config = dict(
    num_hidden_layers=8,
    hidden_size=256,
    num_attention_heads=12,
    num_key_value_heads=12,
    head_dim=32,
    intermediate_size=704,
    vocab_size=8192,
    hidden_act='swiglu',
    norm='rmsnorm',
    norm_place='pre',
    norm_eps=1e-06,
    positions='rope',
    rope_theta=1000000.0,
    rope_fraction=1.0,
    qk_norm=False,
    attn_scale=0.177,
    bias='none',
    tie_word_embeddings=False,
    parallel_block=False,
    extras=['capped logits'],
    init='uniform',
    init_std_qkv=0.0362,
    init_std_o=0.0449,
    init_std_up=0.0517,
    init_std_down=0.0517,
    init_mimetic=0.5,
    optimizer='muon_hyperball',
    learning_rate=0.0121,
    lr_mult_qkv=0.5,
    beta1=0.95,
    lr_head=0.00731,
    max_grad_norm=1.0,
    warmup_steps=200,
    schedule='wsd',
    decay_fraction=1.0,
    decay_shape='linear',
    final_lr_fraction=0.0,
    batch_tokens=[65536, 131072, 196608],
    max_seq_len=512,
    doc_mask=True,
    train_tokens=510000000,
    max_steps=3975,
    dataset='wikipedia_en',
)
MLP neurons of a small language model. Each row is named by its layer, matrix (gate and up: input weights) and neuron, and shows model dimensions 144-207. Each number is 128 + 24 x the weight over its row's rms, rounded and kept within 0 to 255. A neuron's up and down rows have the sign that makes its largest values positive.
After each neuron's rows, "fires on" lists the tokens most often at its 100 highest values on Wikipedia text that the model never trained on.

L3.gate17 [135  89 131 134 111 153 118 113 126 148 150  72 108  95 101 140  73 150 114  82 163 124 143  96 132 118 139 128 147 136 131 105 117 127 128 127 149 130  60 166 171 115 122 133  73 138 145 145 156 166 101 100 126 113 119 116 121 127 123 108 126 125 133 136]
L3.up17 [144 120 128 129 121  88 140 141 113  94  78 162 129 144 109 122 111 159 114 144 116 161 140 100 149 109 122 124 166 123 148 158 124 156 100 134 131 191  92 134 129 108 126 132 149 157  88 142 199 163 131 145 119 132 107  89 129 154  98  84 143 123  98 122]
fires on: " h", " m", "p", "z", " F"

L3.gate522 [164 161 109 108 131 132  94 127 107  99 139 119 139 106 117 146 133 165 122 119 126 167 150 138 114 115 176 177 153 128 111 140 124 114 131 137 103 116 117 126 171 128 154 103 174 175 125 127 132 129 108  98 114 139 104 159 116  98 128 155 169 168 151  86]
L3.up522 [159 108 129 121  90 165 122 151 127 126 113 150 108 121 108 123 150 177 108 133 115 142 103 159 150 107 204 118 132 117 123 158 116 112 167 131 111 134 117 117 146 107 133 103 141  98 136  81 156 124  58 113 108 116 113 154 156  93 130 140 118 163 144 127]
fires on: " in", " she", "5", "6", " Hu"

L3.gate164 [148 110 139 122  69 159  99 110 108 151 131 118  75 106 109  98 141 121 120 100 105 141 108 150 148 133 136 140 135 122 122 107 122 103 122 140 118 143 113 148  84 137 125 170 125 117 109  87 165 122 121 130 147 149 118 132 104 114 121 131 171 120 131 148]
L3.up164 [140 123 162 127 116 152 132 103 123 142 142 144 106 137 144 128  99 156 117 143 126 146 154 125 119 130 101 132 179 149 113 113  92 126 100 109 119 130 113 116  81 119  95  73  90 107 141 103 106 150 131 107 161 146 133 140  66  99  96 149 157 116 154 140]
fires on: " un", " res", " ass", " Res", " emb"

L3.gate521 [174 109 109 151 133 109 108 142 143  86 161 102 127 141 152 184 107 109 127 103 183  98 136 149 162 101  95 101 154 145  63  98 160  93  79 134 156 111 146 123 128 104 151 130 138 133 152 129 105 160 128 123 118 131 142 112 146 175 117 107 138 126 120 117]
L3.up521 [123 117 100 157  89 131 122 108 163 145 147 139 114 131 163 155 132 163 134 114 165 101 176 183 119 126 127 122 163 146  81 136 170 106 118 151 156 113 104 147  74 146 142 106 152 133 164 104 122 120 128 121 144 145 142 108 145 137 135 134 107  77 128 108]
fires on: " of", ":", " are", " were", "ll", " to"

L3.gate569 [119 157 120 147 113 151 135  81 129 140 110 163 161 141 136 180 152 113  99  89 153 132 176  96 134 170 105 107 137 124  81  88 113 119 137 107 157 158 102 140  85 111 124 131 125 142 114 147 125 136 125 151 171 135 121 127 143  92 121 139 103 139 120 127]
L3.up569 [166 114  71 153  98 171 154 158 156 123 114  95 131  85 141 192 124 114 106  76 109 103 170 122 121 158 102 145 150 119  71 137 117 114  91 126 193 147 102 121 137 127 160 119 108 124 112 126 130 139 100 155 113 115  86 125 138 139 105 135 135 133 135 136]
fires on: " that", "=", " population", " time", " which", " total"

L3.gate531 [152 164 118 137 142 119  81 137 105 151 130 112 130 130 135 127 109 113 139 128 109 154  91 104 120  78 180 162  93 138  96 141 148 147 131 122 132  90 155 114 160 139  88 131 111 137 138 134  83 153 131 128  90 105 142 140 135 136 156 135 133 124 138 124]
L3.up531 [121 157 121 127 129 122  98 120 136 126 134  74 122 144 125 114 127  78 168 129 133 126 102 106 144 101 143 128 142 140 115 103 161 124 108 120 123 117 183 147 106 125 122  95 132  87 106 104  93 104 149  90 113 197 140 109 147 120 162 165 113 138 114 144]
fires on: "s", " season", " time", " not", " year", " is"

L3.gate293 [113 131 141 112 157 162 141  93 126 109  91 165 142 118 114  93 124 131 166 140 181 116 144 126 134 119 146  90 115 163 136 120 120  83 129 104 183 128 143 154 112 136 116  78 158 144 163 105 106 111 123 102 102 149 130 147 103  94 162 106 155 143 124 110]
L3.up293 [ 85 169 141 119 111 155 126 142 130 129 114 155 134 117  77 100 154 144 125 105 133 110  94 120 144 135 154 127 124 161 179  90 128 137 135 183 132 180  99 133 130 145 135 123 192 139 122 133 113 132 100 119 145 151 184 121 136 111 149 106 111 147 157  89]
fires on: " gold", " ex", " Bronze", "ll", " well"

L3.gate510 [150 158 126 169 109 137 133 113 131 121 117 164  80 110 103 136 142 154 146 139 160 138 134 107 167 148 110 147 117 112 124 127 145 136 123 131 118 128  93 119 162 106 133 120 168  95 160 111 124  81 126 135  92 134 150 107 124 140 116  98  77 113 129 153]
L3.up510 [104 113  97 136 156  68 137 114 125 185 114 127  69 145 130 111 179 150  97 106 110 134  92  99 166 112 141 130 126  80 136  94 157 129 170 130 134 130 145 164 181 145  99 127 126 105 104 121  78 166 106 132 130 166 146  63 117 116 107 137  81 149 135 119]
fires on: "al", "p", "e", " any", "tal", "the"